python train.py --tie_embeddings=true --init="normal" --seq_len=1024
MLP neurons of a small language model. Each row is named by its layer, matrix (down: output weights) and neuron, and shows model dimensions 48-143. Each number is 128 + 32 x the weight over its row's rms, rounded and kept within 0 to 255. Numbers have three digits each.
After each neuron's rows, "raises" lists the tokens whose logits its output raises most directly, leaving later layers aside.

L11.down277:139107107168139097118092107142108159116162153073153098104096173096077132156107082100121108115136162178151140130123158129134148111076134170131078049080136128142165086150157109151177160133149138101132141115112143155143105163090217143116183062129144166165148100141140099137152180130096079117
raises: "ique", "itu", "unk", "ight", "ologie"

L9.down275:138145165133096098132092047137123072132140106169137134158123139080149142166120135125099108112183142117145097152108104146114086098130103086096162070129126089077115144134162108094158106122110130159189143067178188093136183226138143113141117120192083100085158167132122108157167125097112045166
raises: "ets", "et", "ett", "sburg", "name"

L7.down577:216100091087180129056110208130127141127117121154100082124110175182116110109127127145150190141104091083170162185136120181132077136086183139168184140164120092150079121142086061130141113209107147133100148120166110143171071116125179159142106192135118150146149152102118136060132097128140162175
raises: "ically", "ious", "p", "ified", "ical"

L10.down495:120180140125109200136070135148114141192139078110191109140202157094120131093108102153146192107142071158135210080113129103120161101150149119120100115122084128143141109120150107049120087163147088058121168149084112126128144111099111057107132109120120107129178165110137149079102109157127148085
raises: " Director", " Secretary", " secretary", " responsible", " member"

L10.down480:076080117131128167143110110188185148168109145146108092114137178149116160212116085117077082131151097155162109113051101136092183090063101108144126124146136179130126076154123066124197120128122082113141125130153137095159113100189060053155135099121111209117116137137138145131176153152157139112
raises: "ator", "ries", "ate", "ation", "ance"

L10.down493:147151073060132070088130082112149118095150112143133122146173047175141122166130102164119183124107143178076178132168158193094065111139111150088115160131136137153068134098083133135098183168135092093105107135140102153142135134122160163105130114091085156139126143134160111055093108175146112067
raises: " argued", " said", " noted", " stated", " describ"

L9.down213:150180091158135116106129134070158153081124115122101162121178116172175105118120081100108142130078094132108123138108049184102102057166115175088094187112130126105148201126111131169111163120199124115099156121146090122156149115119147177110115117108158107119096139115166145064194088150127162089
raises: " review", " magazine", " voted", " Media", "Review"

L11.down1167:137102086185180092065107156168122177137105124077138165135115132133167146108109117114092137077078073169137106044203091084152171115091123081157155102120100100140161126184096206113106115135094105147131111194104133193148087118070132176173144159142150132088065082155162143125110151127106101171
raises: "–", "%", "−", "-", "cent"

L9.down1095:048097102122121169092089107111112149114088163116115138112116129118151190165153143143170137158053078144087196135137134079160127121155187108113195159100175096090160110136135108134187133099114169133125158195116096183115075103103106151133145067080137139142135089093155127147118124150148119108
raises: "\"", "\",", "\".", "\")", " music"

L11.down685:122112065156169127107128103150137145111194141090141166105132136120157148152136119149149108141121119160137123113123112142137067081168136178127075121110114178098117138158139113120194089112160149106131128111111077172124140129162109158197082105099157140110070174133157139145154084155101137108
raises: " studio", " music", " musical", " album", " Music"

L11.down550:143152138090147116130141165135109137119138117136157092189155150094149147093102176115135103132080136167110159090137113174114146138140179109202178118057114098164155143087101141170133169101177092155159135058026173132115129191105136106126091127122121145114193164098147121131158062112167134126
raises: " and", " in", " on", " upon", " along"